Weights of a small GPT-style language model, trained from scratch on English Wikipedia: attention and MLP in parallel.
MLP neurons of a small language model. Each row is named by its layer, matrix (gate and up: input weights; down: output weights) and neuron, and shows model dimensions 96-287. Each number is 500 + 50 x the weight over its row's rms, rounded and kept within 0 to 999. Numbers have three digits each. A neuron's up and down rows have the sign that makes its largest values positive.
After each neuron's rows, "fires on" lists the tokens most often at its 100 highest values on Wikipedia text that the model never trained on.

L4.gate1753:466502486513557420498406419441524513564591543494542534490478504570491479502445509437524524462367506607421458509606470495493610560507434453501494512493492618417463534548464573413525547583478471481451449583461482509588369458415539427480496476460457513523536452575448501461503551505526516547637559496514542490481474509499527465549543578474534542481531628499428484483481518506415474592491557445479520505536439515458535534472478581614483480517533463500482427470514542577465452480549444539568548540544507426500528535492572570474578450453353464453524516545514504505509433490515602478
L4.up1753:463484516501491450542469520455436521544575642481523569522552531587513469595534578455492513511488498566504542537495551500493487408534443452474454448488577547491427365528526549529496428500479439442570456502573507445514453462520472499459551507443480435481528572537428513491580456550462523496618600552561423493511448547468490570495527489473508440496617480473460436475476462494457527388460566529549539516423425461489472582499471506443471518494581456508541461490511496598467426565471563481474465478463561431530510564572449557501589514510455567440555618528512493458469508474530488518
L4.down1753:434489560529604459490521518553450510452560535500450570478521453418531542546466586459569474541501498552476566434553472454531495470525487607505644480513510571556493555459438490524468584485559624523502490595506461435470592513576502489487519535593454526478517504473499460467506532584480517538336485495475451471533496544431536553512486572534507528568459505573492452473479553501441539522508465591419502593572463519502433454548494435610472467542494443549523540554434535408472568590476520474453545506562549490467531522485588475507603564558561496551489622528492447570523443443532554482
fires on: ". "

L4.gate737:427524520471499531472491439610463454519562509467476491484461533494482514563555564485459527465477446536468490547525602478436489517606561441527559442487509514511495521435512430588425507429514522473424620495518539531484548529505551578466498538473526493567508560458616498435571591540449589507422480454538489495502501589591476509424517509498497507476524499589566432518444421555476487365508443577523526473490510523505415526512447502491500536480540406551464490606595440400466497474569433377471419493528477481407552455500481508522500429495479467515533598531583555392581488477499431546
L4.up737:486582571459538483487506470511497433467599598474534530415475480573538412549479560480452454515445495518522463571377482538380512530537558390547517521514519460481540441422508468487502570492502580523383440642506497448399534419551412556558518504499470550492511457493529593439556502560447543498428591548443449525511475470462422525457521551644517584527475470496488583524512516505566550455538438576485536503523540630416510550534494506534504472434485505549512415492504505464502510490456514472561392476467576530477432499467501463551502444539482457556544504529535505447518475567485549578
L4.down737:443547538462612548602475441463605484573482555455550407493494544517426503594499516498451513460497499504555533513507552596574515480421397457623393486535479522415502440559589414483582535416505505500555543567447512592538540687608461454429485507392522495511549429468557458582440499455500459502510495474534480476472549417489488569473538457466398489532473430556496548579484549564448508486507583455456436487522513563432561514569504503456516542431405582573553552572522510477496528519478544556505509584438512537537558536432542549529590548501529494422442415484537522459572486547472522544
fires on: ", "

L4.gate319:565555495524407434559483530437548476504497570617537523501646503436471457451445437497551468493348538419383463470439468504431463519595508465509540562531488511544457485488482559484480443407501529496552493516454491566436565541503513381540603506482453481508508461444567409494443483455513469495422547511442528420658536491516466573550467430527496640474582557513541537468526487504540448589497503554473585546497438486496492554510514530468458508462448479468503552531501490528532542525463503554533489556627439523503491531470500557546475543498508462522481527502507426535413528376501403429
L4.up319:461484555414589500535460516527485535478498438547516574506557519522474432543424489458467558462419480502444457490437457487512502487481526517533560528576526547545393517540441511553513459451511493590490558548526494512352528539534488484494474491560554466480555553586539520602603424493526608477549573438412507494554521418524570492516493503555529547457594554554615446493493501582441391487535479441567554556581469587543517618475536509475507456614466478458559476538544493583492429496554543469534534519542463466496478441466456467520501503495585518544491569411487477486529461446488479480
L4.down319:454463497510450449461533506501546519449522448448424475509479403536461493523571552572482508465539484571450442431522567580463518438473446470484522462470537523486467415484423450512509510419513500534541504497505463510606466456472433488513413469551449478505517531377430519465402535576466527592444481586537405505505469517427527466514542481433494470488444464511435565534544478496540556443501567505520408485447549470467487449494493450510447584543669594476468481551476492368476550517441473475474513405466550480504543488579504518469554539481454474457506418608437452529571502571536560486
fires on: "\n", "\" ", "'"

L4.gate536:476436425490485441509542467479565488613531486506446546560512445464512570504405517521435509531499596567533536637540582497513505521497487510434437447511551481473483504520485516501508569539492536535558574531587438486404542486488487438515467527450575480494516413453542542488478550471488464572520467423495456525432540460536526449393462500459519484534442467451432496664545474540447391544585471520420524431453501438461442531492470551505504436454527492519555496387489497462610534529564533454474576562437556437437500563531550468550504552514569494517547445553442586458497524603466513525
L4.up536:558474569575566493481472535506519400476468554470528498465463537444519360572477577420601579501456520487513553492476458452461529529524436481539493494528536455548595558432488467556505578543529485447460561558510467486512490466401442550486567534384478482500538519524542536452475493480527453456484431500550488507498564452453515544506528512512516518521551562522534505598366554580474585456546498471472504555472554521453533510466478557543473528425416454432471490458439536517492442531497596482579511518439438549589476473488473489464472515544559475514515429559474392519497536466593495481
L4.down536:557533398421513534522608390483528489597499542487420521526559499516425477504458454564466462471490471545532506581532483519526528598453614503505429507497551515436424496526522542457489530477424576514513502522614472451482552536558564388573460556577564454556474467407478465551539465413530499480562435454556488470440439560528511525470466450479508465502490463454480513502562452546397430525428511639447483451427496470544502468595515527475449569521459509552499484503525546380545539470551515554456516441573542395455489497518577513523557550476534562534502598545453564508533539550434466514
fires on: "–", "born ", "(", "his ", "-"

L4.gate895:424591517472538507516465541474456540496395527539523521526433469476434555492419358438430543530409537524527484448469495450591548570539444587511489505529571539480529496500519491475532522472429500556512563425512497506513506549424520608427354451445500536441538540502509471463536462460540494481484428531466569550523505540476553539471453468416549453555452491459557525500514495417476422417424455499423496492573501456490519470391507495474538416560406557500469402493491577472484471515556571470312478465496564557527482583537495468457456468584628480431512484513516583499505535519497539543
L4.up895:412524473529514510526489499555479476493427582519528434530563454504515508443496505462460487452499585511497440492484489472606520524534594527569506504578502418515444518567497456405471533519488517440491449446498401526509535500508412612465559547466527565442436528573422575469478531485607453499495590522518514556452494464561466491378526406505436524515573601453531496478501538472480438556493491483590562524505489517534507482427451536567472455584461472534479602507575510483500486493530531562517401476556581481499508473431491479562490481476450450465387541584497455568556457532476547525
L4.down895:539494540471420403443493541476555518527533358517480536486420526490432552601489486496557482459507441415537560549492501478469489529435384579491515485435448554525546526393532653506537498573503467570554550537575593497482549483511587439520422465557531492507496506406540517476515489502517472412505445498525517410620439479436506490521467559567536442457502554565514540464619536442467477443436526564521557510547462500535522511492512419433584527407491593550527403494533384497460581470499552459565516536470408449468512578588566536433485464502520534517498547473497611411497553471528428528
fires on: "of ", "which ", "who ", ", "

L4.gate1230:559490551449495532539447474476482499461463512503578494507487489404536530625563509444530546494531597520527462464520546417530537459474425566490499466553467484511484517573465527512528481471514513574546520498489444503494415486461421450488443595580490544519571511455504466516449448515452390472462550579522527489514544488426448475462434478498550537466552503468563554501477524471590504506515543491493431613480518549519476542481456531491561540448535462516520509492470536529393485457376577381548459461520455570590473546437546542503462555579461506534531555593535621501467470555585520411
L4.up1230:507555502458511499500494553494455499500535558394463536442474528514523482566505592555610495554503545505500472501404521539417477499447496419598555512496494485468504436571457490517491447532495549576453486560510475452597478526475449476576560558509616464534494549601519403562471532539406466567514574582544527542452532495522462583498462549522529513435539419506519508473580518561522438473480599484453468501535437470500559466450441512466490507543485447593555482487497451467521459468499531358426386580480483516441450549516511497426477570478496505558503563531554515535478438557515508449
L4.down1230:556431490468553543580520539424488447486550600579452539522550521579426531502610506467459454617460492459575449476552469457496516388487560546502581489513496542427501505525551415530477516524491535477526472543466449540460459476482516470613529485538539512547470578480503438446592440494453489512487502440470504530491435535471504589486422521586509481489603511503538493540470510446551517493458324524463531533449439480491446455452474571491513473464547500501441533532577540508497494514489474534489511440526485486541482483598445459577487493385606552469485509535497474430551583500572492503
fires on: ". ", "\n", "\n\n"

L4.gate557:476505526511545619549567454481540400521429537519621528459550504507437519575508464534653322543487491516559483476508608529549512533527506509469599512479483516589473557516483458533513485540482552508572498556481478571446569538436451538590505563459572553552462517431574495413461488502536531530508480489499535579482420481523516605485502506458447463447471409566493500504496514524575446374499433496526485525463513476510509506461608460459499470439413487592482462554536464520506393445438468481476405439499425587532423594463479443445523556482544445538564563426474658431554524582505440438
L4.up557:474482555579550508580590493510560546425454556478501449521518573469467522487533542509547523431499545467556450452478481504522482485558450511490498572539522486480548541504438504534456541456446517430541436447471500437439537623554436469524536454452547539446492490479510482462492584443475485567436523482509518484429532548525514601478516527475528608502384435568404504492517561581569477429517465521488520473472488556507481415489419507515551501469575553498533542607487480499489533481455390591550470496492522513536444577558479551551509515480503499396518527529458538428585498523472436629
L4.down557:424386574475516518437506548472447600496506486549503468503428427562440528442486477396459573575558502530536582494496470525461577454486465499546504413428517531506412536404513448560506454442575493570529487537536484501563506487515616561467496541538414497465525446468465479555501535524547559503516459489559486442552559489492488451565500532486452466532509553449506512500451486486492568389493505476395473503559486417524515494509500484517501540519472544465551473491486539569516547600561554501451534537553422478554533478559544492479481542588528470536423596555563415495498487507500590488
fires on: ", "

L4.gate984:494518425591416542516524528538505516390492499520534402512482541467512598516562463514537611481535571571483489475531559542434443466510470503613502481497473508516512564571490367479444486488482501466446494511499521456520513525491485450458505599623409541499514512473525514486495505612495613458489576478486444413490518502429433434587556425414588521509493468458465542506586567411422524543572590447463537547507513447575472614437466468513518482539518518563419442433563496441533582490585456524603392397539473548431529439574531505486546436427435491493582509458403567463460539522516577555
L4.up984:465559549509457503500466539471502459497484580536484532532546503515464484524509492505587591531411518554460571496453504555431419480554516522575503482460539471488522471442558536544491463458494525520466470523512494464536389458521568484400508526541446488479516506508536550511561505480578494513574496373505544447527565497522414503588452435488507516504403558489438540580506504515547506567439601450424596556491552534406535556486455463531484460557527487510519508478577576448473617577473479566500479499497480423596477520482552513533528544465502527550527455459474472484506606436536542454
L4.down984:557517495482546443485542443465486485487585373521550582568611481551531543469396450559529408555504457463477433460520514431589540495590498570520496593473485537566470528508419435549463530540415511514534527532393502492459543422518482517478469538488480460547530499475570583490484449487582420570473479348556440512524441514558524492491473475617524523547472479556496478423545507554570491587424477624566504462537505542512488493437546520511468441500522568396513534516506440478577506519493515530475554524448433566519471476538514482552488512552503466446431554467445495556476496566507481443
fires on: "| ", "(", ", ", "for ", ". ", "\n\n"

L4.gate80:403459458564494586407471601461467488483487580518546502510468506518482508545502517534478523524462560621436532439563483473479483482566483515461489510444438438530595539491435565534501492515485488593463550552490570517532567477535485487525507538625450446488573518535474529489541430430454528479424531467610521489467469522423441537488470485384448512520446484446577558556528461418518471556466545523455605601490411468504612553476458562604560506505385513548528423489488517542492546567578437538455473529472458418470481515520596517482490528478491525432545449523378502517524542436544440516
L4.up80:507567544385571484527449412578466533498505509424414511548529490569456522569409462518478496451496570467478509464468537510552464510480530507544503484553516442533489503487560560539543556562435536417430416473513483524510486539465483516448499455419436524446566507550525537584476493441592492402528468472499450482392564391508504486488537471461498539485501482544505519449497576406449509490469605578514394529532528525461512572395554445493441503523542539512461498419397503560532473589534511490502445488545472499465563474591448472392465574535603487538453423536551538647474482522403536469
L4.down80:534459452588470453461505472484559493537422554598498534480495446481493419483500490448526559429538499510503487449475575417471488402536559531412503619399510497534477516494533469580474516489564516581457527545486531536508516510483534463543547606518570463575521457431561439487532529512395533472422531536447485595534502519488558524512549590481495420496483475479511520559599499576520490449452494427425532565529513448532587481566550537545495463455408545565460456478523586355469498514501509488453443442544377547487400465413458549507518435532432539592452505540413522422511504455501432520
fires on: "| ", "–", "===", "=== ", "am", "-"

L4.gate673:417480452478479593451491427494520512507578552507511492512476461407512525570567505534534499568461511530465584406434432407549526558455521416556474502485522459552496486478376465470507469398433595507545374501517524486436439527532475498529516520472556607464508522546527406439521526416512434549524520482516533573515453503506530601462503413537445440408505479559488463465559415511499536511491376600515547541389551553403574446524515521460524537510543477476521539551398456574486575459444593565556531424475507511574498540587469570510543553486483537510560483557517497513535551531423553533
L4.up673:419514563520511539478477559514534441501521628368485469629393543495534450539512511460524450543462405499494542354538527398475605431583525448548597546484479521543455485545451619447487515518558490475471496500420502424492453432558588525395531436462451520498432513473446501483579487522456476505485520485529521529441448490520540573497526502397510473469432471604528532479478444522446482515566542519495438448481482534466490488548501512518572410512580474407556571552449551463495518566445557477554550495531491536492410592503523473526556485545543478457533572494530460494522455471421551554
L4.down673:454505439504514442426527425488450558417540493520504418552550529398503548580483424554550467490479491493473554477480503516547468468465487509487378508473521486510487471499463454565511437471463465484560437476490548462539493581411430537499491482498518423426527541493492419549492499430466585541460460460463589554437518506517440568567461455561467490541486468495454550446394543478461565502479451506557467405470537559475437472541507465504493509488541513479426469541479503529532565528478584519409566452453540559530612490595451542583460576530546530490592533577456525578512511475286455509
fires on: ", ", "), ", "; ", "\", "